Part of a small language model's weights.
Size: 16 layers, width 320, 10 heads of 32 (1 for keys and values), MLP 448 SwiGLU, 20.7M parameters.
Training: a variant of Muon for these matrices, 1332M tokens, 10163 steps.
MLP neurons of a small language model. Each row is named by its layer, matrix (gate and up: input weights) and neuron, and shows model dimensions 0-255. Each number is 500 + 25 x the weight over its row's rms, rounded and kept within 0 to 999. Numbers have three digits each. A neuron's up and down rows have the sign that makes its largest values positive.
Before each neuron's rows, "fires on" lists the tokens most often at its 100 highest values on Wikipedia text that the model never trained on.

fires on: "(", " player", " "
L2.gate381:517480536494472490527460537492477504494477484534499476438492509466479489490477532491531485490478527492503518497510449527464487513506528481552460515498487506490510551486502473521518480496515549501482494528499507517476525479526482486452546490490500508520497497480493486467488477528512481489504524560518474493520534490513537466478509472476497485532498459512490543488495550513490541479547442526463513488490517490472477498484487490490486509487493507528496516508506464490439476528506518532552515514504533507468472512488498502516459473469517489503480513558501500496512498543497536508470463500571472497453481536508475486516507471529490484523493518451524510486512474486503491511532486488461465507453549510493482539485490486497510522482547453506487496541485496495493495518499544
L2.up381:491476487488536500488531543515501487504521521450469524499480551513483519462510515480515567473519495476480512473486492484531480511464521513493543494522503462493498487486483534513563502479512557485524487459494529534484549506527483540494520521467454532513542510530494513533467484473495493498507526512491507491511523485444499487446535454494543497522459513461484506528479522488525458522477550518522510481481522501566548488498503547505521499495499486520556458498491445512485461532464532507512471521486527493508550472493532472515493483472476487485476537487500488514511492450533508478492511497490497495458528470514480519532507496494515442512539518484481530505484485486541478495482516526498522527522509457522516511476487501485485482490484512543499523501536500561495483520535475

fires on: " \"", " La", "'", "’", " Mc"
L10.gate339:491503492475472509483503481507483512543489513490539456459541495513462508502522536501475527472527467531559467510515460504498507482480495529515521474502503485472503461517539525560533510534500505526523492464558510529511513480461507509536532496505518476499507531490489531526489484488502529506526498451483505520463492493538522475537512573495451469507511524519482519498499515481476507496484536455539486554506484475512515518469527506486519527494486463523477524504492530501461465492526490522532501461499520502518513461536546485476510506483563540471521506512446549532498456515509483518506502555496474527479476485523486487503463499480524530487504542503512500452497552523477501499479533499506486502476471541517498460492521468522466507542533518495517471482506500518484527494484470
L10.up339:469516508455465505522510512503479484474492458495531530415511434529483513512523480497528527523482480496511499476511505503487534486471470507509507486480511557526538477484515493548511502463475512497471497527533493518497470497503467487534489525501518510455540538500477523524487484518516503479447477497496515500506493530566567536491491550508477480497489509519498519475490486472493514515483459505502573485487496481485536532489505518493479484446490520517493501498504495533479513520504486491479494512505488527517544505486524517484476496486496501493499539509494487508531524512496515519518478501529491475549455493538488497536493550506491492483462499486466517522503523532494488462506464477450486534526476481491500510505541508474477515542592523463521522480477483514504520484502499

fires on: " of", " as", " in", " into", " called", "as"
L8.gate439:483492532508541518522509540480486485495503477467510515466490506494461499455496508479526514500517500480578478493524467459483542496487504496504477465484509533482502468531459489507469441500529529512498518508511504518510502495512535495544477541469449506549458517531511505523479492493518561512468509439514497502530528466521487506513482453487462576454496520510505527489499525475488488517478501493520525479487494478540486465497530522464516483486521484528483536532490523505473496500514495535551507448523476508505525483546480518545493535545499483499477499517498520456472524448489511492511482521527472526473448470447502490453489498522503499520521489467511492468490480510487497518482507470502530520500503508474506467484497509508470488494504520448470470504477515536470493503522501
L8.up439:501536520468510472449480526489501540503470525506505526497484480499489512511435460475510512449490509484482546487487466495457490499526512490505506484509504502470519482542439485520512481523491543476526444531536488538496492509500490527516497488477514509502512540508485468537489538542515478525531519476522517517468558482475499510489538521466471497508543535498500485488525535498534500521516478530509490459524508478490478511488521472551508476500515517505514555501527458484529502542487506462472468496458491504502528461525492513526513454517503503542503540516466472512510520490514481481536467530521483497490512543537496509476487528468522515519541468479486509504505516458507505516469464474521529519526519481502496542531515522522488549539493509504523492509478522547514559488526562

fires on: " in", " for", " on", " of", "in"
L10.gate152:514507504519541509477494497490512434484534492495504500516514507470530461527510524487489534506508480529461497535495473504491499456531489495478522489484514480491555504518463485515489506500513506503489535559528519509505558508499518471496526522523462512494491515487510560516476487548531490534498482547490516474470447501494523513483528472509477508520527492509497478500465500505512509522465511448518540467503503487437520484456488523487489559540467485456516513483475443499469474506457494506528515477512498537479504463485526512499517506494461494515472487521496509492505505535493433536452481488521493508472516522518478499498523507517523451484462497460487506513476453503510454483516497466504511469462489456530509479431507502519523535507520534530545496493501526519507532512498497
L10.up152:484475523489531530515533511467515493447501548511498480520529542479502468468485507518519526530491486521475465493481521511478478496512511484455502467497547501447515469561453471504518483505499503495490450525531517480491495474471540488522499573502510499489543519481515466497454478520530492492506498506472500498460483551495498520517515555488502513452484500505494481524485553484502528559488452485525474477493460480495510473478476518467471512488530507506502501496502464470491502493550532471508505503494517517464457450509443494525507510540478533489508515514498526476527497522493475515488454505526508498498475484507441520499512532519515495476497527467508502478468519495533481497498482509483487527523529491470520476485485528472505520517460497485528477520429509543516467517465503

fires on: " a", " and", " in", ",", " of", " ("
L12.gate121:539466456463479504532525490470488473540519478491496468469438504480500524461503501445497521475489482493492507488496530466452512439505503469470501475459482497481497506516530501486529512505506485482493515535495510553482521500461524527485523501518503513517481491471471494480521488459541481445468513489464506481514500506467485490521532494492507518471525565511544505501524487509502488520508491490464478536471509513525491482502509478487496573491491493483487480492504450447539500508471448489496472532528502431539506512516499534465447485507446495434486515480482485485495524520485560507512538500501493511478477539510484511515476518458546477485493486467469489494510496509504493508445448482474535481475495482541460493506480533465502528479507504515547471530512473543502505520499565
L12.up121:502515472522526497546464500485476483524508441508458468524521508505504500550503529500470510501494483484505514558530508512507527519462510485500498507494514470507465450514515482486527531449514487476446523465476463494461503492456500454523513528491504498463491507465524433521527519493536499467507481508494521475483482513461535496491495507449508468480544501555552514543523486510513530540563457547522520551509505461449479479511541494548494525519501529508504480522501515479507514507491502499535486482476472489526508535546521563484500462533528544470513545512499496462510516492496502486518495535482499508522533519514484503480487525487502493502520525496525466499459533488492449492479498491479569535491546448491476538494462473473517502509507510457508538544495464521476490507501557

fires on: " |", " and", " It", " or", "\""
L5.gate254:507496486486520522530484497537494509552507532511505484509455494481489529540478484557482464483485519460538477509480465528437481462560493503446530500515476516471498489491484490495489468473550516472475547486538500463537472505500495480481474505496520553519501531469515500501535490509466537459521497527514489483518523514455468505484508512487479520469481480502480479521482476490524510550453514517493550496493477495487513467509491513511477490508511515489477473463541457485501538519516469503545526502487499493499499533535519501475510495485480463525539503484523498489510480488489507454476482462510499532547514477494561510497496497507496492526467464477522541546475534510464484491502514470505453507480496505505476483492486522497545532500504461535519519473473498510518485479488540
L5.up254:495549494490492488506533531497517532550476489542508469501510522500526499502501496457520548474482471537513489515528510517467546503471481451482538537505472510523442501481470448532519477555441522488523502479483498501497501487491518444509549508484518494525525549494476509502473497483484491524505455486507506521507519491428508479501454492491508480482488462462518494486512511526544556539516555509462523524538510501465512496457513524497498441504471492510473495518511493527515503510506504511477521494464508468514513499460480489491495477470530454517451481488496450488478533508465481519494515477467491503485440476500516469474477467484529526516487518545487546491509541481481517478525470486494472507528515500509483531451509513511491531500500487491503478531473519497503502483522506

fires on: "/", "W", "E"
L5.gate301:533507529514509497504561478476477491502474479465534515463490500539527499508512469499506500497455473527518468515487508469488512524508477507513521524466509433512490503502504503516471477461492561476529514493482511501470463509509501460487512483547519492503473508471498524478510514498485520497554496520505488485521507491447506476509511504501508516506547454500496545521463519500511526510505491529481512493492521519488508498504502490508545466467453515418528478503482499543507472517523535502471502495536518478505457487492506415462471465489490501472556538489496542448474433501502448493514521534517512484507476502485535495467499470503496552495476530470503480538481523486545450488465523512491464488501525465516513507508471514510500518505472500479489525472525467531518531496484506
L5.up301:490517514503491529478492490502486497478454524502489507510481505490447497519463503473461461523517497498489506511515534541505507503471507460506531457489506480474529494510486510512517470471492495493519519499452515476460440482486495439497541522534514556531490511447503539466523520509483543523511492489468499491507482481463477515502514505454477466506496512535507489486461509524487527504478571531529486532553516556477505497494483462510497453487448505489463479489517530501464535505537473514502483491526507544497505451543496553508512516487492502528510499461498491532496509508525508517494502550484502508482502502486474497461490486434465520479509519492505538517559493481540505534526550483519512459518499486556465489468447525487505491476490471495476492474506440536491453509517514

fires on: " (", " who", " [", "—"
L8.gate391:479475526567508545500514540485447481538512503492473523483486508473508554469517529525464495478437496421528534484487524486488527464531537507472482517521491522480457503484476497523511460494477492519536532438501463524507522476476517504482488498491499547459508560509481503517467494504497494506482492481521498486497498481468500489499488493523539475536494516491514475497504467480523497524502463523479499506479521470485485515519498519467520487507479474543505548508498483488478455505505506525499537519492496517471523556504463490536516495495528515516500509472517488496497458494555473522502460484495537503506495501471534509484514470526502481535482492465503547516462484486489516500519489470506495496486478475498536486492487502486499525497553456462457485492544516481507494510486529
L8.up391:457528496486497514499462566495482504491511472480511525448432532466511531509471523495513528461481498480474528490472456487504473487542538516512509511534507470489501522510508506466483511538473514501466535496505454481452501489519522513466544479507500476538490532506539509468510496536515528550490503503522525486499481446453471474458496527515492471524497489479488468460478493476494478462486452496487494492502511475482508508508473501532538509507544493508518515522501500474515454516485514529489498510481518480453494447479538513473460507486519488518460490523483469490490491480522490517488503490469548502475564531526530521511513473449515488521530511535507478500510520507527586480487522481547511516513501503530515527504508526488499467515497516489551504462527517449476524487518516

fires on: " as", " a", " the", " was", " of", " |"
L11.gate28:492500509496499491480489480457449491497496472496439494509501479503478469567532494450569487472477513525517542493500495520484501466475464498460495474508526480498512467543479516522538516482551474489476503477546546498511528503530496514480515497548468500503539538513476476483546515501479504522532497527501508501527524517468535494449496520477485515465521539464537468527496528506474494527479483481514471561523500532525484516505482546466533548466486479480507493514448514503538475530491495505490479471509502530478513477490518470472460509500480503509523495485529498477488515472499491505511483537492517512528451482489478480462525504495483478511480554528522481511517490486484453518509500483490525487508491482501524468484466462488497464496506476470525467543522485487500519482555507
L11.up28:516493510497512510483447462474489469523484516497512475500501489485516488490486525474477509520465460510496498506510517545477489469494488512499486480535466479502533503474547473479527486483494486489515518494516472515508501498489519516477530508531496491546481498432497514530565504527485524518482500512475498513487521515511528518505503473472534462485503506529489474502541507564495452498486496481491501529529505486511467480540517476506479513526506518471483493515507508451490516512509519530524504454443490489531424486538483514490538487543532476493493514504512454459541516494521485541492496479483461494516487500502485493480507491460498470465486529490535515453565492549438470511510501506497514500525476490478508480494508508486489481497442462512535513455481477497496491481550487

fires on: "(", "ther", " whe", "our", "whose", " after"
L2.gate204:496512513511473525474487529485528470515532503497541528528484525455484518536510476533539533537486475525505526508512484512516503502536525515536532517511530511495508565475496493511503539537491461487527528490528460544472491520535521532457476523475448511453483462462499492525465493534543497505498528542503499492495541490494514535470494504482489444474529489498476493472542514512511494545526449510511448505519519508475467465512534513491497517488518479528468487483527473525458519518490527545460488504471479494539495471468532523483499477503502513477504521534464511468475489468517517498509484481498436509526475512464470542489507476489464521518472498492477544456511504486554519523513446503490471507523508552484502487494509473506492555504489461516481463458532486483552502505496519
L2.up204:485490476464511491506573480525468505476495500537528508538523511482510505497459502458482486498503491542481496506511470497456493541466532510487498541531466521537506534509480496521489484471487491514525509481504472542506468488506532525511488508474502550495469522515455493473472479494468534503495493512500486493482542474519483485500511533510476537515526524501477490464471513469479494463484498489539546495509464465543517478432464478505521523467456498502562488510553490518504495523526441513487529522499542444465573522519528505513496499492518485501528516516480549494496562508530512471467521451539558494495548528473484464473486516490509468485513512506501482487479555493499491494508549461507509441466492510489525500430478504520497496507521527524507502499523513540449509475501532

fires on: " '", "'", " \"", "/", "-"
L11.gate325:441511485476509452490503533495460473525523514536523517470515465508491500513509539510541518535489514497514507495547507516448474429456524527522492479471503543486518519458542451504520511518515511465500538485517479534487520505489515482453508547513542540537481537539564485509521490510491486539494525523462512501477496510510450495503514566492458508480518498493518469455478477466499510517496522466507490468509518507509508512512521495552519542478502499542509492505499505492505553518517473500478494471488520504479508483536512520470514501495502485483530500519495516499454527478501496518498503524488444452483484464507516514530550519510510502509476512497505556504486499474501487475497454480489500503484467551515487513492496484512490525503578506522502482517479493521471480494518522
L11.up325:495556513499479513513485479487514484521502486467482517479504477487480517507497455516508489475516454437511495485476480482503468507496506486477520472515550506492518490468496521503530483461482467510505484479535503513489502480492466498450553542523471485477492550482534491476475497480527501462504487505498505501498479528499486490485513497481500491471501514545540500497484575490533516474518518525511521475482463505558529516487535539469494472457548466498516500497502518487475465499522499518544504510480466493480480498488533465484499492478465514492506507536523505522461503503448446581492494531517494515512481490578465487471487522511527523515467498479501472493516462435507496499486491520479473507504464549544477524472490524478499533504528527517481489472512490486549529506494483

fires on: " such", " higher", "id", " high", " less"
L5.gate90:504524503515522515492518520473511517476544519525458470518484489512544519518493485509493496470486551490514466485522484507500479465515482545516520457510543536495567525508524463464481451477495471466495495481504530529465505525538486453487528473493524504491467544478484496457502493443466526498514471491485514526490542525502492505496489480477518502515484514556513478495513532504501511492508510510494493518507459494534518483529513466488495496491513524450559495485485529509537493524478490530465482495504485474498525506476524436464459476507443463502502506491531517475453500520493509498480472465487447491530467457555502487497495524469462500464479498490493489455513435504545476519480445518481532480503529490502534475430473474537499503515449466522477506490533528461506456539506484
L5.up90:534523512494456487503488460531490523498494492499470506479516464455477508503488488513457524505506559541503490559527509482545489510494519508466501467491479535512441495519542466502479518476513492534490493494501499516480479515434535489515474532513490557498533500458488556494504488463480473479519493516472525531481479510475513561560468523479526459470502493472535497525491450497523537537481537501475505490476496489472506477528534522492494477478522504528532488509473536452480494508503509517513504511440550516522517508490506483495515500483490531536491527554502480480508500521558485497465510552467497571489502504527455502499476506514469496517482516474540543489485556505460503499524544477506502517475505503484470487474513473547518512492521494473497452483534471501475491534532479

fires on: "W", "E", "F", " E", " AD", "M"
L2.gate181:524514529560505491475497487448527465572487489504496495498455479472453553538470490504512474512492510497472467541508541555473485529502500483485475514496497463469479477498488493511463460512472552490502477512525482526477455531477484518534453493549546518503504499513483507521504495501480501490519509510498499457483479495491474542498479516483501480495528527482457472553522508556467528513500514474490488475485492523532508495475513499502516498502524557480467488498523484500541498499460468510516523519453501510504514492511548503561477495496512499484498491507508505468515505499464485529544476505468542473518546434513485466532534485496511522496534514522518522505477477510530494489497511505501514486533522523505499466537460514536524499446468486462521545521461518498535530538481508
L2.up181:494542500527521482479463511523504515533496499467513553519490497505473503524517512505484501503440451505459518482465484481486539479474528483522511488520462490457475502513485466530555547514489532535506488514486508526474450571490524485489482461519505533486515528522533550480492495509523521523475524519476488500468520497498484497489500503473528470528470471472482487506494500528531505460499528508475445478531496524510466500480469459470459514564494529490524480478532503530508506516498485503515490536541486499502480471523473515537454490493488490508469502477515502463512519515526489531522520517484557498526518512480456510495493517488533523549498467523505513541503531495536480522456485497496547540482495522542524496534539523509523517511531496440466521474515523521541464503453525

fires on: " |", "\n", "\"", "\",", " ("
L5.gate8:482495450523486496525492499521497525540496494568498459471483509493519548485493510511508489447487550496500480488474557528477500457507498486491528453533481520478535504472488535494535511464529456487503500536542530472490514527493486511516493461490554490542466507527496528476497490502481528507498455454534532512486506486503505470469500527513550516525513530508474509491504470489452557499476501457534492532493518539507480517541465482538479470511497507514470551481511472513497478537474516527533453528473506486482476506472446495536531530511507480529517475466506494496488502503494522515495503466501515522522497477498516514526514470513550529499511482540505478474454465479473476494508504479487518532515504501492496512495485462461521498463550489500501525522510543516492478498463525
L5.up8:442506491498456487548533527527486538533516497532479491478480502523487522486493454469531512422520513521463509496494467569494535479466470454489536496520491542510502502488477512479539494501534476482492481485549495524459480503514542507520497490501516466522490515523459494491491491509500532490511463490534505554513472470528487519478539504519522505504519506493509516498512564517485523481453480499506499512504547499496475533542459499517558464480496500502476496508499490541515506494447531530524513497495494526490499456449476488506473486495465482517466516513499443494423513510506475521524515510496490448527463499486510488483510524538491491473480482543479515482482498476505504486485479527472493510533477479480473521472501470434474491485464483475469510500508524508476473499465498

fires on: " |", " in", ",", ";"
L13.gate389:496519547493492521502497513516466483476502478558464504495447479445480477500523503498455473512471468542484543463506507480521512511516496505510528488500496486470465501524553500509533499527486492449511548501524517518500507482475477526485499538524469487499534510516518459508469492496462471528463507516498477494479484486478496460492496518543454485514516461469462559467494514505459511505496531507488477463501580489462515482513501494500555505497543485513542512516512505524499514476455467515520486449489476524491465502496512469493513486511467503489509466460527476512533522522444503498468529497508515479500521502471516484520469512462486502539486555510527451536481512507469457510497473515505520503501519527528508537473492539491539501489457497544486530534450449473488495495485532
L13.up389:534488485520492502464451498492558500465466503487491557519453479529484508482507508502508531497508483522459547503506459503489455525512497518500488507515511510492515505487541518527497481543479520473479499531528515507468457520469538521488441494523504500522560486498518495451474497496528469475510502515541496464483538495491502508512471539542503496490492469509462520477520495465476516451527513489558480483494524477486495479529509518515509523493556491517519485477493488496533520491480500524500456458497518525520472503502542480534483480464538496501464483518513478477490459536488537497467526455494460493484512459504557477527514493494468508483496537545511485514491532532486449497476467502490513491468504515500546487487533490524533518505471511502451528502457479499514507509427472

fires on: " |", " -", " to", ",", "-", " not"
L13.gate213:507495449507483485528485461488516517498518490510476549516500518526486483528477527528531435515461525512504532473479476451521493485490493494472455500476519478466460503486512462514498461493491473471533481503508500490530495446510532498468526498555488503485487497506524493509467463507505517465543441524504517498526498499525508478540492529526486503446548481462507506466533499503446502471474485591506484501512498508504531482476449493482474507464491493496514483477475548504509480520489454481489507478503527519470530514488503499450510511509534482537532490485465487448531491484512495515501498480520490488501497472493515519466475500523514525474506493476523517517505489482460481511465475451485528533482491503486482547504537522515552470503496528523490465479530474498567512509511515
L13.up213:511492485514527511493504504518497501520513475503448461451499505497519535507524530457478514479544510498503490483503539533490472472440500479497503473507482512501491528488488521456487527509508458495502522462550493495512482462479494509507484498494488532518506525503488452489523516493499469508489474515555475462531495551528511508498471454475463512495480520448488426525521517494514542484505501551519484480529460502506538510532530484497509459546466527521483512489515524525453533499501537508494500487514491535542449503482491470517529512558549497509521480492539532497482488501506486519493479509515473508500539498547522478465527536466465483498473564515508490531509507489537509506498474468508492436515532493520489508539504475512486479487449485487458494466499488504503494522497505

fires on: "\n", "-", " up", " over", " under", " out"
L9.gate340:500508478505485520456495519489495532548464484493526499551505451505439530506497526504525496476469508532525487465491508498507484483480463462489509453468459514504503516484526504501492518499470515507459481498526529491467502460468475431475503541440505491516484514518514475512472471530525461507511505547500467512496486463529511523526518507506502510515460508501528534531479542537503548500459493482506522517511494541465491477527500476483492516473524548506466531484516486466544540543483525507490495527486485503482475504528503490521517503494535492491530470496490505464495502504478508476482470474539461503484547507498547468489461514525502513538483509511501505528472497450486515529534492465516510533475487467511478492501468491489499530500501544542493514456531455497498459499482498
L9.up340:511496494486437493483480485468485484475499520505537485494504455504464530510493511509472515501484490500530446505502514489516450471551530506504482492490514537460486455451542522457503498496441505539496525514468470495506444471480529503531508498511523506524527518513465492478477516472526491524529490525544479508509474518529497505517524470474533517499485495486458513494479541494489440539520457481471476466500552527509452515528519508483495464509496532509485478497497485449520526486574515501514493500489504487493503469535525493450536500465485493462485501509504514498510469469497474491551518459546500470521472483528485501560489531453491504500535494537518524520479486491479501546525487466493539525476559488484475470532476480494465519480501480503489535516524451527525523534488455

fires on: " the", ",", " at", " of", " in", "-"
L13.gate84:505513505512495502563478472529475484536507518505472492478490538487491471548521528490508441544493512476509519506476530526549516508495526515471484491532515499493485479514446579517489517448500501505463521488489491492481485541453498495504514524489523473488480522496522484479525532502465501497526493494477516497491481493502476518513452497476525537508554505491436481487477497512489478482505497495543479486492521449524513442492525522490502487478492503507484482503466551509536526541519544493548515493491474530516454537546473489485484527517474535516491514541483499469488518486482531479524457518488488526495471490533504511465503465491499484511487485473503505501487525534493482531502522520487533522456455537497482478478476528519530521507506532534485560484504443499495515499493499
L13.up84:550508451504441503439482493496518470493559495508519538490492518550450500493496547486502496455545461479527521470509478468499512524502499501512503498522530481495508506526462513548490534496499493485492515504546493497561523504517525530503477485505524484584487489519525525463520537535482508515508481471502459499460515453456487485488512470519493499561451487515492509497477475498517472484493478468504525485518512486488517536516474500458503517496540492472487517524504490495534477501490478501494493541482517501522484530540538511515453492512491477531460514513492533488503505525492498478514481536521482501530489512485490476479508497478486488519471505481467496541473565529464548437495546443507503517501518507517539504481463474477480515485509523477536504489472526483554525539500532

fires on: " both", " of", " at", " in", " Both"
L8.gate16:472520484516497564487508462476546501507548503512510568512454485518512460499458519509543507496526473510512496518476515483507525522506473485466530492492504496512486467520498504505491508524554530500536498492561524516519518519516457455531503490542492538493518537500522475511466526512505514535490487539502492522533511494503529513511492523492497571502472533505486558500516492494512491481538487500523469529454502493501516528522523504442521520510498516496525466464514475471518496462457472488527467501485472499514520557496468474507500512496508485514497511526458557489476525557526512527499500460494533475469515463533487551514501524492503506466502513488450511473437496458515487519525535472510479504503477503485489500491504493513542508504519576501518492518484498459521458482531508
L8.up16:520498488525463543481513461469522504512505472502491467505473499503506531512486528543500495513500516488500507474464521472475448475496506481482498475541522481457452471480509474511501481471475535475518527493507506533514524522517525466500504507474492450499528500509459479565514495491532493525494521532488491453489512503456474511503442552499542453498496504461493491509495541544468484525517500479547504550516477467530532484519526489468497547456533528479517522482507502466503529491507517457495525489449443512505538542445510504517518488491456467498504530512521520466469499502484530502473489501503546429536481489542513474531527520492489491540502488480525515471516536508499452484479514488499461507496524509523500468466478522533508500481466449501526502515497535489479488510471468

fires on: " |", "el", "i", "y", "co"
L8.gate410:508524478512525524515518510523498527507498485554497519515472525502517497448456476525520485512471476544493514495479497525515537510515531519500511475480530444520506470533507496523455509492525518472512507547493525507513518484507453531517497492552505536543479502508494498508501516502506522528507531528514512479454472458502492517501495532464512567524517531484511475539538450490507513529487510505517442533494521504513510495453516538507486511497474479493520522498473467526474520479492507516495503476461473480477471434525465508472525525494468503483524520516498505511550513438478484500536545501513509502526480515520501482477504524507491487523533496532489515457529511454476481534515484478553502493474534486489435503509502482494453505475500457524481453495471539506456497465510468
L8.up410:526517490468461526527504498523484473484518509551497463504474441517467474489473448487522487518479499486479495526521472504492521511463558518483508537532497504524518511532491532495470516472452511477485481511493488476535544513524493555481489561480522501536527493497484464512493519526497463528515497490517485517529521478488546484483529494484482500506482578484529487537511476520483484487562492506454501498478478491496418514478521519482496549500493522529453465462483512485509515500505514466471492475502525505515528520482490491516514512522504480526499483473500523471481499552509480555475545478460510460500456510539488527478477477499527484478501494558521516488476512517452548518470487471505520513489480491531459528487492510524498497500507536529490499517493514527473520511524522

fires on: " |", " (", " with", "|", " in"
L9.gate111:480504525501477509516470528479462486461476458500536508475495506470479509491482482535514510477518523530489489488495535489502502524513503513505463512484496510531466556532512475512538518515522511503496497507521491524543499540531451497502481473522515485528514548537466530523526492465453502454506501474468524470483464498489480480491545516525426506480486524486504474482494510483496540481512479492478497532470511536524473511458492499447494479488512521524545518524543500480475530460501514497480481562529490517490505490469485500506476512501528503480447487533508495523490515451446487508480516466482511547490499537498501566457456451433486555492506510503497472496484541550459548508464471472509497504460478505501503534547517484517533547495492522491465450498508488507497508505511486
L9.up111:492530467522478508513485471463517462498454479518510516531503528500489571496468522511467566503492508474494482550517495474480536529442475453503507490444490478543456499482518466490521510527501524512514500504515537503499512523473495478484488517526518475484487558515493475479494502530463524465485464539468538477536493533520480528501550532468512464497508486497500443505500455463468507495541549502499490539501471493528496515493498491527485505471471549517523485517519486483532496495512479500506505547479477517483513449496491497530550486475493526470495496475506540522505523456521448508526500490462511515549523533491522520474457519474496505542488540490503535498503517508509470527484461481506502520460500492507519525542490497531492502468565488502501464477508519525489521533481477

fires on: ",", "-", ":", " of", " in"
L9.gate389:520504477512480482526465513501496447496512465478501473533502435490523501514528497502452480518480461501478496504485493507520517504523512549513557477537462474503518547510504471477470502481498538505480480480536434500461510488452462539486543524458488529507513478497551522520540535473518529479467551557505480457498519518479515522525489482463484490496526490506526455476472465495495515498484492490479479490489492475533522477497479453515538526518522534525481523534520561481497500535507504507473499498526535507480487531521494529514497509492546448487530493496518475472461482489497513471520526450535486563479502511519510495487510475508526505531542491489499483521486474475483521562479480491525497495478508498507567527466513446494509531475458474512516488478509445455519530485531511
L9.up389:515492475488443535465507507476466534520487503514516528508481480511482482505440515507449480537490504437499501469518517480469538524499491502535478502519466505497523522485471518512502485478487454471502475514522505554486501504482505465450453492494523497545528543495484493465470503492498490487514491455455486472533537484510494500491517502492480514526474524524526478495490509472470459491529471487492482504483509512480519497511500517559515505538527498487493494568506501482504540477461493511481520536531478495496487549523491550517485469524478506514469497537445525540488556508480465519487516532497509537517455537504490531491521497497505500480479468530481504495517463478518466519474516505521506475520529526473521502488513477522475547484529469520498515511496470499487479504500537

fires on: " |", "|", "-"
L8.gate259:528502505482550519505523479529457535500527512505472489508473472452497481493503525512493494465540526537478539482512513515486539477514520519457493556460476507484545496459516474487520532499530492453514520522500527516467462509502522531505505520500479496511502506487516496492504437489543519479455515503487464453495506482510510522490507520476520481481493506502498504522528519502479516512474507553491494499487538537531447477519456492491453520501505473516502509489475514501504515512504484456479506487478493455493479500565522515550515495531488456476526525487501541485494489516466493484450521488519478495453508466457471534491492558542491489513485539528534506498495511525445532500461498472480514500481491474516455503519467513512504467519446525537524490497516468497507474500450466
L8.up259:447512514497474494498482550530470483512542473548490509477513491506472492529493510491494481493538487473472530497492475478502487464514507514470495508495466508448495509487479522507499552529448513464543478535502467531489453497482521537513473555503495479441506508511503460500501478541471472511460534530500497515484506503522497521512514521541501512504495503539508492494516501455530501453486454527415473538456500502530460529471481452471515494497527502507502493527487493526517555500494517502507493501530487520530476462526496497473518504537478514485501529469535539454466496511475507511476490504533467491454488505509527500484502494483475506472470551508477492509510583517459486519502498477507531464511529487509442501519482521535489509528485518560456552480461476522463518454496511

fires on: " J", "V", "J", " I", " A", " N"
L10.gate417:500504593497469482522528533492477491478499513526498519531502484472507536506474528494483517460478498506467549517506482512498513483532481477468502469473492489494493480475528511494534494522483511505469499525484480511561475482482511500522468502492477465474498499479550473531505514443519502534526530531533506484489544481491448548479478462461491503476528511527480462539515500468458468548460521504494526520459473493483517493481530476437492518524502491481522456534495500513536483467492503495490501503498493482475476505498456506470505495524489512509497520486496485495495485506528489514508509501440462496504562512506471489523493468529524527471473495505527550490478513480523476484511528510513480501509524491526534498469494521502545491555494519510488468556515571504476475484499540
L10.up417:499502496473523483482479544527488480489473517482493482485477461484492454499533527525523462466482477481496535496522524502549475473551509518473505535519482504501495494486508526495464490496495532501478505520482466556495496454514514550457468533485511552502488502520525513466459498539529472476503508505477526501483516519509532496485498515522535552502467503475470494463503457454514496528474536477527481497501461534531492497466532500482497494511488501500515472563488495508561476476516490479486500529501502474603448501485496506461537529536563519485517475501505524506526524493502522491475472506499490522507529515499513503466504479484454505471500495476474548451500523461547472531517493498504513512479503501477510513523500458483463491532552486489522519515516481485521470507506464

fires on: " J", "J", " NJ"
L2.gate445:496485498480515475484479497461465536490529514481496553532483510507474519530458503480505517491543478506463541487499494465491492491525524505468480496471504503504485527502462496506510489503504493508500508519501520518555491472520464483503480494496512489538516454522494496487501506513491536468557522514516475491464488523501478508498512469467500488503470449489559455477495480536503527505466469506509521488502493499495486475512501467457479504502481466493431471481492504459515501480485532506468498541502517526526523495540517496516445450504499483526516528492478484539462460508504539499499527488460538475502519552466465523545500442459471491440506478520495478515504459474497500512553492464486491537507529546463462501476508507533517510515501479491512513496531469506520524544519546
L2.up445:515501486467486510463466492520521510466513520535482501495535530499478529499541492495508490489488495490428490509534507495506486478545476506441542526495489467481472495520475525485456540485510492464515474479458513541512498529493475516528526481487522539525481465472507513515463504533524487484551500505504514511493489507508506486522487570524479506515503484511524488500533517506494511509494521468502503497549528466504495468490500505507504502481499521474482473549500515461485538489538533478466513511446493477516526503536526514532516488496524473519523486496469505536515500519471516568513455521498437552504499434499556463529496479451502477503511459497486558470476517522520514494521492560478493462500533523528469472541553516542449494536514444477494506499528507511460509510514490